config = dict(
    attn_scale=0.125,
    parallel_block=False,
    init_std_down=0.00356,
    lr=0.00189,
    grad_clip=0.5,
    schedule='wsd',
    decay_shape='linear',
    train_tokens=236000000,
    dataset='wikipedia_en',
)
MLP neurons of a small language model. Each row is named by its layer, matrix (gate and up: input weights) and neuron, and shows model dimensions 48-239. Each number is 128 + 32 x the weight over its row's rms, rounded and kept within 0 to 255. Numbers have three digits each. A neuron's up and down rows have the sign that makes its largest values positive.
After each neuron's rows, "fires on" lists the tokens most often at its 100 highest values on Wikipedia text that the model never trained on. A number after a token or word is its count.

L5.gate140:127149135150137169104083173214124104041078169167124127150101058120126112153149087106122181160114091168147146100147101110128146183102155111155129081124108085132118075195114184133168172076086106147063165157133107135130119118087096145172109101129156117160088116150126162131063106124124115123163141101180135148094131079120068153106109100151168139150077080160188136162125142137085149123148129133126111146150117086187168116095134121143129220070082138121135087162112138195116092127156119143093142078134166149118105143150146144066130162129112145141034119093129156099141099145130162147
L5.up140:127075127077146188154128159087120078148085101103154134108119157130099126180163138122158168154135096129088040067112096101104152098173182167151125122155114112114063088124083115106145175107141153141091147126129108075095109132123115085161103064133088147132090099145154146116143102107129136110161147084116086141140110140072131160139157162142141097179168137114186108105130179176104138098104149148120135063143142133160169162122186173126168093117081182088119107106106178143186126144097125116114078126054181112087131169193133143117194156189153099110089184071103097180165139080151124170
fires on: " mon" 14, " Mon" 11, " cond" 10, "e" 5, " str" 5, " dec" 5

L5.gate243:121111129140170109123094138116168116134145150198161244152099115155136131160045121165103190155124106130128093152192165102130146106108160093168116144155157129116091145146105132161110106082127120101181137172177105056082097169129202158108093167141136168154145148131142112102190132122145192080097172089120144152159122157132152131085131182106106102164149128137144071213160146064136151145112187162162144123210124146102136136173152114162125111124109126109134082063127104135157110168127104134214143063124136125140104102146150106146104116111126058146141142115112164155156155168113122122
L5.up243:157127102142111092141136096154106102100141110100103121143151121096128123111153183139110159124064166117089071115108114171161139091124171116117137133155092124204069119136106082114083113117127109080183076115186109113118089165119199198148164114150161132131133138108118113110095151148127126133088098157130120151124152083075072061124181121095151122168133132076097159168131133112186079132069140103125181110189171149147170171120095174128069057158093143093098140154101170171122173143101119123108186141092127154159119143151143070126102093113097130178172098109086145091130111096154138136
fires on: "or" 29, "B" 22, "." 10, "C" 6, "e" 5, "ar" 4

L3.gate178:132190118134190133124132152096116190138124176141135128136151072149089121081083151185105169128080143158132139153191163198124167154093129115134141160168057110153176141157161157108093182153108057088147122123159150183149125131180112138110097114139120147174168180077095113112197100175159151128073176065149140175152086091146018171088138105165127142148144137105157102172183120085191091085098118134091160109120112065153138118153125100105152154129131128121112182125159135123247140116103137138170149115153058118114135046107102141157146138111139145192152070110158130111167120108129116166
L3.up178:112193108136117134155145105149148197134127113163149132163150130154134121124129104099154115161107122136100116111177177179105149175125134090104103097139135143093073099151139164158196091171158156141139118159142134122071120093185112124111125109136097153173174117113128097083170114141101098130097154115145120156159137106176116180096083119109121148156178105051143065113042066177224081144094146116134142129103136126153122142131100095088209152143092115095131155065127093128147125144163079149209092087145134106108118114088075128139080125091107107099136152078181151094092156150127140150
fires on: "ig" 13, "0" 13, " av" 10, "^{" 9, "ound" 5

L3.gate289:157148121102108162078141178159173116162160118134128154136121121140162106181145051127088127133110161153127041080169168150101149049165198151139088089093165124083174127175180080151130114082152165126161104117129145164146118152175171129101074134162190160133099132126082164153203101153131084147130163133166141104134119073136121122103117151124071138134112094153095107142126132165108097093085138109146138155151124134134126114166195155156115140126137056090189116128119095201108129114180072135107141171129170106114147124101118116173174150107136194077096166104113135118085152056101108099
L3.up289:211120155096067122127101146130099122086054156130097170092136129133136146118190184201147204079116098153117100109126083162154127145138126152139123092126155090127165139100146163126129112113134092120112140053072176117119199130144172144154122144150116154078086115119154146088142113101130172153185081149110138145138110124089060091115138168120159118096102162118096200177155131088136116116157082106163160136200141116133200126099144068120092156204145160134114093119105141132111173160097090157122113139163130113135117141109142158080161139108149133125104065087145124050099183089172090129
fires on: "0" 34, "ra" 14, "ain" 6, " average" 5, " bre" 5

L8.gate258:182095122155111127121155129145068106167083157149133119168202072157149160136166140133103179118167151102099118103112179102123129158115126158115105146097125128144115147110107118156129176099129117106132144139089136114143082128120189052098135152153124127136091152147142094130132094152219142112093149134131181115129113150098081142034167132122071118147162074116164128148167185053100173135129097129145115162152042091129147125140105148150057128118166160143092022148112114096165130141125155136232089110137134098088107115152149100105154108179190103159153134138123163122159111174114158142
L8.up258:098102128075164050157121087124143122078104139110114100160128171142138174137148110121104195115140177167130110148135093111094060111139116160179157036134085152163189125173101162133105163177152093070130140150109183121127131110133123131161082107077090144095136094120109137182063167177137138134122168101093121160122119149141128071106096141174100107139102155112118074209136144174172087130134061175104113117156097095085147090234064134126132138150172105087099117201142121105164174146117127176172107154097117162204131182155140104141156135126099179114131110149086099122102157141136132112
fires on: " of" 25, "ar" 11, "e" 5, " inter" 5, " par" 4, " Ben" 4

L4.gate237:143164078137215118178127145171073174169094124145135170168079153137096164114070100127157152065099139155206106132154095114140167175127154146098153126122107127101178132150102134140180188108067039142186164181143168157083124103119097095108172105100156142092126127169137153095099119174145159116147148127153147107152167192161104152129135143164068156158123161102152107141147082112171165090128153092118188135175171114150126141141173125120150089130113147105127127110160137138165109145137138145144150028107148155146109142096170165158145124135166117117124155166156131107138129141178133075
L4.up237:139121089070094173063155087151176104095118176139107114150129112135133155166133184094132123064129168133091162126124106162154071141102110172125088079079161132151129134108178141038187093096145131113105133133162137141113118153113096093109070115146136134119077107125152124098120141106100149139150176107114100124130112094115101137113172129211107126112122170149136137187080219103126101094193137115128114167122133140129162097171073120104128117161141116120114100052103080084147141110105198080118170128157156110166127074145076089166143129120150127142161098156099147106096178141106134143
fires on: "ard" 14, "2" 13, "ag" 8, "iano" 5, "alk" 5, "ry" 5

L3.gate34:121064127154168072083148129148102129106093133159170136189177136154107091177185107103063158096167123139121095148176111118138126091073131128066071163136158098125185211160147082083069136114162161117081099116138162224121088139129129164144123097109112050165136130165076151158116140063107120156114104102120154130094108116155129202134126128130143126138081098098178124174124144091133158064083165131097124150104132098123168151153143103153147145120132166142165127111125138154149109070092162162131116119109126131112068138147117144124108151139139121157083152152146163084140109113108186118
L3.up34:121122160103119130099191143072090163181080109149086129148111129115121125103145147122114151163140101137054179142153146131172125105086110158067110156095150106143140093159122103144103132194101098119083094100088147145115093151165173115120075087110152080123159157115160105137126129121130177160106095074122115093090085105110129103145129180102100080110140143214125149110126145128162111042153114155149182117123087105149146135111168189170198123152161101118054075101122103067137149101103131132181105168149120150094076144142087090096193108162121176120106118082180122119103159067135109118
fires on: "ol" 23, "s" 14, "en" 12, "ain" 10, "um" 8, "ens" 6

L2.gate193:107140160153162138129131135086131154125134101143111107132121144167129098092130137112092147122142199109161189189136072082075146117110094149105142156139106133099166106119166187097098078136120121068116142133089128153174113212095139153165153175057115134139098159144053137175109096127116152160118137111133138126192119115180110101176120169128146193150067184157139177095168176133124160154175132055074109163128084115165173164118186144136159099118098127120130101103081124138085089152137126142092155154129117139120101148088101167092123118103033165186125077114081131068140181119112133133
L2.up193:174088129115084126102122169096141076122094193125135122067132119149128125108083131176125139165151059183097101131154056197073100137118114155168175097162126111064104096170115201111122118137153096134150099198106119105098126139182150157159088100132185136115106137130088119117083112163122165139141061073086143152121104106089099120120123137113134168092125125177188139059119239169109120147176122107085069137112101086161073125154058112135131093126104124142137151147063122166087157195137114145122098166111187172124157132129157105153133162094154145102156092146121142113174148108183137108
fires on: " place" 15, "iz" 14, "ance" 11, "ation" 8, "az" 7, "lection" 6

L3.gate492:156129029120167069068161085148164145088093133125149174156112108135157143091161112073110123093160106086127171143144172079188165154131136135135138141156141140084173098141081136054192128162111105150142180150135160107088095103065127153160113158128051135201141130119080141127108140142187143101101165054087139170093125176131179114108150118138110121127104107088107104119132115182128176093112109148158159109175089137113111103099138179104110124105099078092127159184169145113152116151138166102192110125117143210100157087136131110110132130179187100068145122143129103102120140137144147096
L3.up492:125163120133127107056119110113206129127096103117134162070115148140135078136206096102141137142135113144145154174176162106117180127152131166129130211083124159118100029155126110153155135085127088114099164050146166111128127119132071120133113155156080184123121135125129131097143127137134115169122179142145186049100055188077143077200165172118118185100098122090178101177117129179091125109146127141152140132121121159179120145129124095156145111097123108130131136143182145103113100099164159124135105131085149155121155182087149139126040118147169169070139103136157076080139130068098126095
fires on: "-" 88, "es" 4

L5.gate356:175086112139097100102145115182068103080117099212148148149111081177093118130129201085139053081173170159142106177152132090178120126115154167108102137117130158096187108060089107109145123119157159179188122119112092146088095129115149065150143173121102138126119115143133074156111100166122152160063131098093141107133130122144134134119072154065092172103154103094139133161070120109137169114154169145166166089161134132110134090114160115138130137109091098159122146149132103131107114218139130127092143069050132125128080126091153139103103110140163123169102117078148125098088118039124115084
L5.up356:136137108139121152122119140093122120113107089167064159156087118118129134152157179111076111114100135135092120106158102137186121180096163170135146127078070090127135147119104153140121121107222115098131161128092128157151112140091115121188169124106056129074158090078178081163096163107093109149136160128119160199151078149102116137141087119094129134142152182116098158129110099155119189117164109110098105162113064102126114109200128075140101127144200102078072168067095143095117144141086158081108168191089198131098081149095168133087080154111091127136101077148131102118129049109160094106
fires on: "\n" 29, "ind" 13, " may" 11, "reat" 9, "ston" 8

L3.gate167:156195135118085156127100126140098145115063105074120139172138051155069121206072128132142125165138074173129069122118181160175109071135164068041115147191115130093111074129074182129208140135155162195100118155114094111137139114098087118150167161137126107180121126147164123118191135124110173159088148089137122086094105134158140089125084038100090133124125128136101176163090088120146084071101129151168090123130121145127139072103133157133116159107107170164105145079137127145078131162170127163125165119128118135146131134080142138140180149142189099137129104099135121153138129158116123098
L3.up167:111122137118134180101145141170153100174145108102092130132173073179085105170125149138134130154133103152050119112119158186129095132145108171150206103168154082079109124146187145140135131118112090142141119122082124109122114170128115054118158133127138126117122178109082180094129129071097149151088145124135130085193132124162126140139080119133124137098135139143088123173119110157068188110126097083146118109131167161125164127190135151135140166106102148124111144106076125176098135160123099116069099087180134104181162216141177120170138161154098136136193103123033131135145171087082100174
fires on: "it" 22, " there" 14, "ely" 12, " There" 8, "n" 6

L2.gate371:129127068144144153162100168150122099169125143164108131137202170192084188116120136114120105087110191101184175143140126127106125136129144130101122151102083142118183092133174171106180116171148127101155163146075130108170146104102157091162095110137124113103127107123100133165112200168132193141165181114142171134130136152133138086144122140077141105167130141103123129108113124162126176164134181094138115154164070118143199176146185170108136041155115100083068112151123129088121109136092121088124133122172114149071133190110145160128134187085128174154064078129121181147109148124167173134
L2.up371:129102155140126085129126096084097185084071121131057094086195072098141136134126159106119139149091171100147120132143205145127175076152143128160075138100128159067177154142154144125152072166100133127124124153211132161069112095067120165100142114121148065178126113102111147188113082167132148111101128148115127136161111078161096138133151080157133121118129126102040098076165117200167121116115146164141140084112121125175155137103131137168089130098189154147113113107098138103167063109166125145138114120180144128175173109142132110120161100109114179183129102143196136130156113121162175154
fires on: "\"" 85, "2" 10

L3.gate487:146128111111146117127103150115122104128103157147070113089091100134124149114119099158193141099138203148120069096093144112153168152138111147099138099091120154086100093093090101138111125107121134133099098117137123150196099129151081088117139178124172107142133126171089172114112124149155174182138154129167109084115108143140125090075119110142151112150130087147140134091167112153161125166155132112108135116152200127127160144115110130177089097145112157124127202130167166091172151153130101145178087097144118161085080125059144125049165122149073127126083081090117161135149187110124108137
L3.up487:194131123157083138206110115143077140120117107105060157135137120141109128156119183163166108089163150132036131065104105095080090107087132130118111193166125118118122129161163084120115152153136159123132108114140099075102094148132169128128148107127149147138137132204123129141153129104079101114156114152064085110143079072104096115082145118177101154144159057118184117139108122153133095134197162128191108086119094105094090139047192124181129085075081162120106086105056149137148101123115143120090132099116116106116087043145124120132141076123132111097062070163119141088124113104067125095
fires on: " ent" 24, " ex" 12, "in" 8, " disc" 8, " children" 7

L2.gate217:115109133141079083152089155097141107149106165115159178146155121134117128078128133089189170147133115176133102168111169155138099179140136134200090130063066139167085145140103227156132128180144130142121120123160070067134104125144140100098119037113167064100195137098118156113164096164157140117159180119163129075122100109178112131098081089143167160153089177122109130131127119179140136150186157206050104103072110175172176185154142126158141136097124126176127104080135142120146102175133149172097119097134143142132131144095135191092120095134113145187163103078099116090175116147167102143
L2.up217:108083144112146096163116123122076167193099109149105172125116120137131067135101076176143111096197151125145131138112148118154074136139140166097099093133142121132164117105122099146108135090118174100067153103179181138146102113117121152180158177097131069130095115094104185153162100115135139201079091184177166136071065095163094102120120141133106128031130139096202164095130151168125136155098098109127192116082103137127119087153054148143124130145171109118094123107172111173138089120134096127083111129176127142163053122147102139088123120102138085144125140143165115099131129093127123155
fires on: ";" 47, "," 19, ")" 15, " (" 9, "0" 4

L4.gate405:140133109123104112080150119131140158189083060195109122174092148129136106082143107099147148117112113166081164134098153127109147107151130157139109170114180145091097130203116202104182124111129116155123196131112127104164062104121061146155164192100126081133066139101115145126089160102121154156152154153142132143122204165115148070149107092125086134101177109145119122134079109155141170116151179141109140108174162108115121088119130097070085139131062123136159095159069116104143155187074111160166087107082135157129107148130120131136162134121149123140143171168130060103108127136077192117
L4.up405:099094117140145093096129142136046098120152156118123105149136112142123094140146094187112147090077113111027170090067073153176123165154143099121142158137138131113098140145141116169188156124122068148188164110116159117132059123155092161097176097108155093157153104098111167163122170121096140148141157139167173079165087182112130145151084048140110131111158123161145071093161044124106089109106150157181118124138153105133140202153099115136143189131187130105149120093086168155144130070107192082148102106132140103195123132162142136126197059115195059075138143157111134126090100111169135176
fires on: "=" 15, "ed" 10, "-" 7, "eth" 6, " of" 6, "es" 6

L4.gate351:128110106164150139146148135140139204136100132106131126135148121148134143187043105183112097153111167187108066158122132139164095138086156107168193108193134119080220140137171228129154111124126152087168183142166122105154112115096176081154145077123134127141115117138164117119145177132169129112146142113149170160110128159180127101163156171098078167143112163088141124125150165171138163111174144091159145122142097140166170118184187144101099130154071124104126111172167149090187096107144098123121104147144174163162111108139087145138052154105167126131103102095134184133100122149063137122
L4.up351:097051147149080114191119111148149198116127080119152135081221160089182108155183113144169148123137113185137116118127106221121142156114114139115143128203141162130135096091135150110129130112129137127176194160173084139108161140063198191135099129116165115077121116109127141119153134192161152084127123168110140141174234188124104115099153183161105127110147127152181122158153106116183168077099145158112110058132100119130143119199139169144128175134098110081073145129123151096155133176181097124081104065119101117164126168111123112160125142122116148080119160147121134114091165154154139112
fires on: " \"" 68, "as" 12, "os" 10, "\"" 6

L3.gate198:093090127157144147140091163157127145157093111134115191106133091174125082071105145125112111137186080112174157141129133146109085160123106128089062189145132185100092094103131101161132142188135148106108123191111177123080116081144115159157086142161152113116159180155137142079141153088128172127118121121182232100114080136123098117139129145077172171155154115139170103135060164163176136112158114142137121134176078101115139202164141063158105107059096110133104057112094190153087121134140132109104174114084098132109095101067074166112146117105099218135096113104145141105122110062144137166
L3.up198:166170138099148106129149128124119144214124102162151095183138140121111170125142102163100137104170099124155094123091100180121102176101147094114137119143151143085113047160146210161110140170121135105124145162084109198111156130077143150119136177129092117165134127113131101056145178073122125147105118131142138173159134157118168151131174169125119157155197165106086136062126113120132115146190107105155076160181163125070125141159129116108156045119097164149126205099145085124044191150107106130147146096118164135179140156109098125133089099123102129097125139043149136115101095158119156126
fires on: "1" 26, "or" 9, "2" 8, "ind" 7, "k" 7, "ov" 6

L4.gate9:155119113143120112113148135110190091086100151157143123174112175149143161082156181078131130128109083086160113146099090086156124190098117213149120061126086133095131126122105110114148128157089147108155091153132172120065122106137116026136071133120113136112149089098202076123104109127159117083141146169126119102104111106139127117152123148076160110078166108121146096063190120115074155123147123094200126133145110157143168102154142118127125155094080073098106057104179085159092119194108136129144096098128096197151114163199124180103152103150114121129143105064113078112092111104140122130
L4.up9:112127091114189134117111137124171109154071113137106147139134160135093128154169134097098107121094123127091095167132097061173113120118144125160111114138075147122163158179123135170135085164077108142160112112079138143122115049166181131124170179136131169148169106085125095105137133166089091099212107158112090125160084095090154191129071154057151117111103154131145105142125196153094145156113142140107159162123095099108083156166129094123126162109131100109097096138158137150177079123070135034182085185102093145166161127143144078089116090124155062108138116109076147149144094115132128142
fires on: "ed" 24, "ad" 18, " Mad" 11, "ing" 9, "od" 8

L8.gate122:152117155159103140089113119176122065067065149119190120131163105167113181148075083162166130181150101133149123162203164073079159113132146131086118114147139128110124120103147122115174138117096111070214196043151165074194105099158160112118093104105128141107155157162140164130099142090133114193103176092155082141114106098172112139130128106116133097187113136107083083107152119121155143104147173167134129157158127086135074151175138119108124157125126118125126117162098097108105137119099145171133112166108086086158150125175103098160172090087141110138143154083125152118124134174079136115
L8.up122:159136125145105076118171109136107075091074127117096075172141086102125116178094153125184150152172169113142093130138167182124139137133177170061087131125128179192132107161154080066120126130109136117147088165124121137133117152133196138152120222118175116105120178110062081109171191130168142107132131131162111118155145131059115141140145117132131123089071128118117115092090085212148119128129144115126085123124097108152195143108133131106093092151132144138097149124160168124093150098131180149155163074146107140159095144147150108211119116098114143092182088133114178149092115131125106140
fires on: " end" 37, " beg" 5, " of" 4, "oss" 4, "arl" 4

L3.gate502:165188110129121143075156129136118117187154132151089128122199151168137147163093137150128180101164192130143112120122114107071169173162119156101159123086164163086134108183123101088104166129079167112096153158095143192144106094100164086098123145082123198107170129094148125068137155163137106138117114097132135096102092089166181176159117115071110104117112133086146125149115126067093154109166131161181124155120098137116139091105099135103086121089175131115151155087150083192110106143166145108153097111095103154149114124123084111100140154180141139092147115124153112100105166112085121102
L3.up502:096149140109173112074120125141120125175145138167098119150105095130130143192084134147110139135157122091087118115125089108119105104180147146092129110191131148099190134169064136153142105138149137125139062141157078105126153080095135145092097125129136131134152048096098103094136122095162129138180180104171099219117169162124125130088085147165138160125139118068149137147120133155105063162164117088132082154120169153111168141180059151081115110172151126148143125099149186139084141111180120114110184109137106152124110128132160150159121143104138123098116155181135093051166193120114137164
fires on: " " 28, "e" 10, "c" 9, "ell" 7, "ur" 7, "ar" 7

L4.gate62:175115114120166149124160133143163095119128163089098155127108119117102118138130126104137110150112148125178155127139071111127137076112153112114166104124110213137150075125097157109088113128151095167102092141182129195164083182117139077174071112074142096118116111041124122144113147118112132157072094136134130167132120109116112124161164142061094112146146147156146166164162134143107140117154148095084169115182155093123144162184157102100161100178156186107095149129114168134140100109081064142131137186078120163133169150139115133043160147088096133185158141154066117192090174117113137092
L4.up62:176113092134086124154085134188181131090123117143069128144146165127181052105141141062127141123133080162115157100171106106068153080139115116066157132193151138072122137167148181171143100083117156147097144102143124161125146138178145127180087187185130140153099183126152128120109124101169173129084112130165148104120048107085140143165088147188128120138132109089124071177185164156143069135166131127099100181117140131121200119134127124159155108159151095122084066158118116124120146112115099143153089212135087163095101173108153110170151163129157146061155175153104120122105146087096143169
fires on: "ation" 17, "ance" 12, "ive" 8, "al" 8, "age" 7, "ment" 7

L3.gate75:122111065148185109185150153120079101074167102107149128081171140177079129113157108132070148148177109127137154110141080119117114161111164141075128146129079134110168138150121168085165121107152187177109152173106177067161128136135087114144165184130198107114130137170114130117153132122137146102074133134129167127162146156158065140109105154172062136028162163107133097122165144134115078011119128070124194155107128145158172154138129098125086131086115149100179126093159103077147048130153186137104100119160140140122121135099131076199095095096152114135074110108111140144145077072119123152
L3.up75:168112076143094110145097136104131114081159198164194129174104127115132162187155139129140164118112115144117109125114098161102161075135107157135108158159131095177135111152159130170117109198159095136107131121046092102214100127149116093169092127066085182094090076126081075112151118145137111090145149151116117169072109132146100163128105162153132074161132162139100083103094129137109140155150165099111150122158119120153162121103187163124136102179095206189117078141149086132141103099072095108073127080146150169061075125125078140106133144112113121084135122122119093174099207157106044122
fires on: "ir" 21, " wh" 19, "n" 18, "eh" 6, " $" 5

L3.gate303:103127152092127093144115139164109063156122105162116133130176132175123139141082112152169111111157131067079106110099096155110096121181158151102101107118105147130219081142134128087143136079108093169116122157121166138078103098134125129131177130077068125160181116149144092111184166136137075092139166131137126088155095136180081112096138066151089088127181120149077082121169116090193092169121123114138125093131137101169138127116194127084137136079159117131126103081116083035174091145118143072099142141106148121102123167145105091141134074080135123155152136132093107128161181189080125154
L3.up303:098119115110108091114121158113117136082111154145149188126163094143079119135112146129156087122137143121131100177109159115136096159114165131103151169071128155160103080125255111061176171118134110140139152172100140071088111093132093133071130057158143147117138151155180123150197194152147136127143119204103126116133050145126102105136121113100071120085163134132178133163086117135161132173065121164108179116116104124074058119079105105159156166141157111153110091132137082183141123125129163167127076082141105126149163085112105126124144111137162144127167176115091134172175077146117150207
fires on: " ===" 25, "ific" 10, " the" 7, "===" 7, " that" 6, "°" 6

L3.gate215:156158139096095098096131127157115118178146181142113137147086137136140204102074051106146139112080157152160125152083127132113157145132139089186187110091124113133130129128124114108188130104133144141089105079207142145110094114143181124141180154131121143159073135110156125110137163156125132154136120082104111143138189148139190186154208119135139111101164140103079085076191045109122115127151156057123180095115166101121168139170069144108177138152173154119129116155131119164089140178143092111098139099088183151130180085165163143109129118137086112116158145083135054116101144122126193155
L3.up215:144118122125096129145111129103133190161126124110135139072168158113105076131178170120132090080141116136137109059157201200088116140144159179113141118168138190061074095151106127134156155138088156152140156083132124080126130128130156108146158099076123127118089139183131156134135107114156137116165160147151117122124112154113128082101116152190114114097162093109083039160168133206092178094132075192078180202149074120170111118106141087170136115155156127137108091139131156149135159188126133097127129154135150133055116166184139119133124112183154139113151138163124110078105164133118151123
fires on: "st" 17, "es" 10, "est" 7, "tt" 7, "is" 6, "an" 6

L2.gate180:119141122124129177107172129111175084198129071176102102110149195130130185149124095138161145118103137149119077119132109117116080125102142086122091104131139097123190151128137149110124098086119129121049105159149148137169129138065173118092163148090128078097169130149123169184134184092149184157124174095147097133133122097104117152170133152109100116167050187091121134132154119197122140128157148150137151151086126145131174128126156152154131131153121149185108112100151114206173097155064192156108181139084123132132144183152117109139122123135148180137160130100113119185071144162165163121
L2.up180:150089129076101125164104110129111127065134154159087180154095159183160122138162111142169158095196131110159105075120140187108111093121153152136118120131112125104119104173156167161103109118115132145139150096095193139166194112146125176135104197140144166090103062134119144135176034110113116127127124162104142139123133145137165086123161089132143119067166161165173116118139192138131119107101115143099176160140089138133110111108059142079126159134156171123147122114166090157162110092123147074087160180149157158110156131055147106078113159128120161138101150132088078082067122190108070101
fires on: "0" 94

L3.gate67:141116130123129143174144094143155088119096097151141175130154211140187151143105093117090152125106138159160129158151120098180205137139111108141156109079125159142220113124151176160103095094100123121132110092075116170135112121124136154184088134137079124161125129130105090153169091139170118123105213080097132138084153250180096094153162155142092112091088178106112106152121067139166175082168134087159139113115137123153108160122186169083097095065135132109198168127208107129101122187129097137109115132164144163140120116154137106161121083127138090129132158179145120159113109075172134145
L3.up67:094073128114067155153108140097150043125090166160088150128120142120137108143111068105185157133136152128109078123127169090153145119124140100126214205148151166089165104161113148127137129137116145145117165121135119123114163145106135159100116152148172088143098173110110186159151079122177217157079088178114153121079144191108151102137175178152126121096157080137200078173099097140101119055126084078134150132116108113148076155140112104155155124116115165161146107110164135156095132137123104169117062131161126139185154137121161119053094136150157154060085097085145095105131151093087206098
fires on: " " 50, "-" 19, "." 12, "1" 10

L8.gate486:138159085158183085120132124087115150101156087133113153153115124162195167117175102119094165097106140137207073132125148137124135094135147101164067151140102190103179114079102126122113109091140111175138146168112134114101088135127116115141144187162103101130110158173096104098081096091111100109114094070130136160152104206124118119092090107101055155130117099104102114168157164149119115179123092130117143108113099109176079127098121112153103137124104160090166097132122110094136211130108099125116131066067118201112165120075126047120114185113146181086166148143063100106138091105185127141
L8.up486:099188098118143053163096134144110188138224125137124088146110157067152108085129096171143164121115090112152110165144191133166126109096135164113157121122167177115118175163080089089118192073125165093150112192098143159099148137134183122136065091133121181110153048165135143147151162061105148099188139158151135099121106155157097114110138128092149104144183133119124150129102163108194161077115105125143153131129176113137144109126117093130188078140085142089121139155198145125122113107146099064140143129140133177118131136157144119094060177141106167120122187054141101121050162132145103099
fires on: "-" 41, "akes" 8, " '" 7, "us" 6, "ab" 6, "ic" 4

L4.gate68:117112122158115208154120155097093146177076121079121161126109093131054155113106126122129129135130095163106120110112119124164111074122155095178113180130141184120093159148181214144162102060132145120050113056106150099121116103146133126118122196131172141088143054104165160115194106120188134087081119152128113118074137095097125110074085162112120086101155185132074123119204109089112098139144146126130142149171111100120107089098157131139121119104127100147120125163116157106080144094071109164109109197152157179165074096157148120041075102094139211092158165145106126071131116180095104103
L4.up68:127195114145115093147122136129151142170108160097144123161129139141083120118136116088136086177137089128132085129120117113161199149158126030036135120085146186121101108110111145135160143101121152135064115097078109135142119122173102110086171089138156102096124106162122143087104137122161100112131146119107094173123087154134155130157094091077227159165181152190155123109172087140175147126116107120084057153188063124161094136121126093107127166132108121136161174172121127095144114105151162127167131089137060177146177116122110128060126066167116186107174140123089167137144181080134133067
fires on: " " 28, " of" 26, "ic" 10, " re" 8, "ically" 7, "–" 4

L8.gate254:186122103125177115104160136113115150125147162173138128136125061158171183171128159143129111116137156110165114162118079186102087127115147144131136093121097160104129070175150156151147147144196095109186137165148117117146100120156153122093098147161081170150147161139123166114130180004084074169108080171140168173157073112098154141115188093110116167146063133078132137134150069170115110136076148121230114123173180101099160134111175095159124107139107124079182165140147131141088069145133172065135167110164158102131122141128145145141101124119083125147168097166090115120185120156166177168
L8.up254:196091154116105097111109136145127142121136144083105142131126113131127115082146156156127127176161162090144150093065175186138074124086154184091069060116149114124145144125140093152168127116117170104128110095128154085122159111130120162131128148110072132144165111134080126069112158140161105113123085126096101166182142111080164090099107132139119140079122127069058124143165137186084118136110136138138111138186173106112123187138152104178088135099104126078146109092131133122086066111076166099121119119162072155136123108126193087163143058128063112144130170108038157056075123186131104070
fires on: "ar" 34, "ur" 25, " occ" 20, " cre" 4, "or" 4

L10.gate454:132114082164080139085136177116125149096172215165065131113161079200108167167118131132139130110119142091133130148203130169103166115093181146193113164134149180058044115124095173112156128156124129145108164159164135120150085127115132146131107165111114136112131142104112150139095166107107139134136135082140140178109154127135107060070096143138060050110117090142116058143140106158105088178178114101187109141168104117146143090170149105094099081168130098154179076127093174123132073143127112100123125101138150137135122074123110099116157131109041194136131141120172101153149113111133130137
L10.up454:135113186079105165132116146146108137082159133136132147129074105153111138099124162093144180125162162119164176140117171122145137105160091111125134154135150185085090099100093071170173175117152158134184113160206116128182131148148141148130181115178101116117133095130079169070112078164142157140122081101171120135117111148085158129093117092126157133182112166143112116134166157137152094226134189129086043137137138100156164175092105116159188101152141118116086093083106175114047114103138099171089132082135127095153123165065136146133143098183139130124192157146170072094152129124077172148
fires on: "l" 22, "t" 11, "or" 9, "it" 9, "ur" 6

L3.gate253:174147122159156076082136181153053131109074129137151114176133163134129121081151087135133126110107141149142164122149111095146143155104145131098079158129120121088110143162145123087169109102077176150167207142111169051113060153179107136136120171138108165163180125140126149109054204115096165185101150083140188130213105078119080087122109100126055144136130093096064131133104145105111139121066138178124149159145128107111094073155129089150109127132123093127109104121124100103173171131110158152185153153116143136074088077115127122168148124178138157173115159157119169141101116128115112154
L3.up253:109040172119163123101137167138151124145106133138113108154118099171116122057108080122173132109087116167125122167139153096096103156168155064116159100154141117116146172156147121122083146186131154148112134094067166083103142141167138162157125118150138099141161140070112170136104142142110183109174166125105130159106145130149102078141198115076115126138152140110115170061118106076089118173106150103111159180104107099160096121139081168159081172117140130156161133156085039125105178123128122142094141043106127106183101099147103178125147175117182159064101153112172094110141140186145105237
fires on: " at" 27, " from" 11, ":" 6, " of" 6, "ed" 6, "Career" 6

L5.gate74:124109132140131148092209177172179156158176109163129194162105066095123133044112133103127119118097110164150171168121116112132172161097129112048118092151111145105123144200142188127118103167112176142163126166090113225152107082146130093127151131131073162118157156168113149096142176160086118123133156053123163146149111106119130159136104185092088118123124054161110106139121112140144153103086172097099158131179104110115083141167151123141122118142104105099121171150108133089143157120160159115135167147134131142122036116087175097088125103122139138087116144194106160148135059105090184115
L5.up74:141161123129130145106182133116073101149098148132034129149093118093165126152131125085164120120136117115145155119092067133097126143148107148104175115087167119144114178126118183125186066105178162119148105118161140136111112092123092080153136120159088192095180120109189145150118164063147122161111069118096130128115137156095145141116063140106112136095139203116100154097100116127083153112135117082097091057192127139124123088153101140071068124086092129119142167137163117126123129171160163167079166144128090121133108176137119089133136109126113158118103081187114122118129132137151163135
fires on: " by" 56, "\n" 30, " after" 5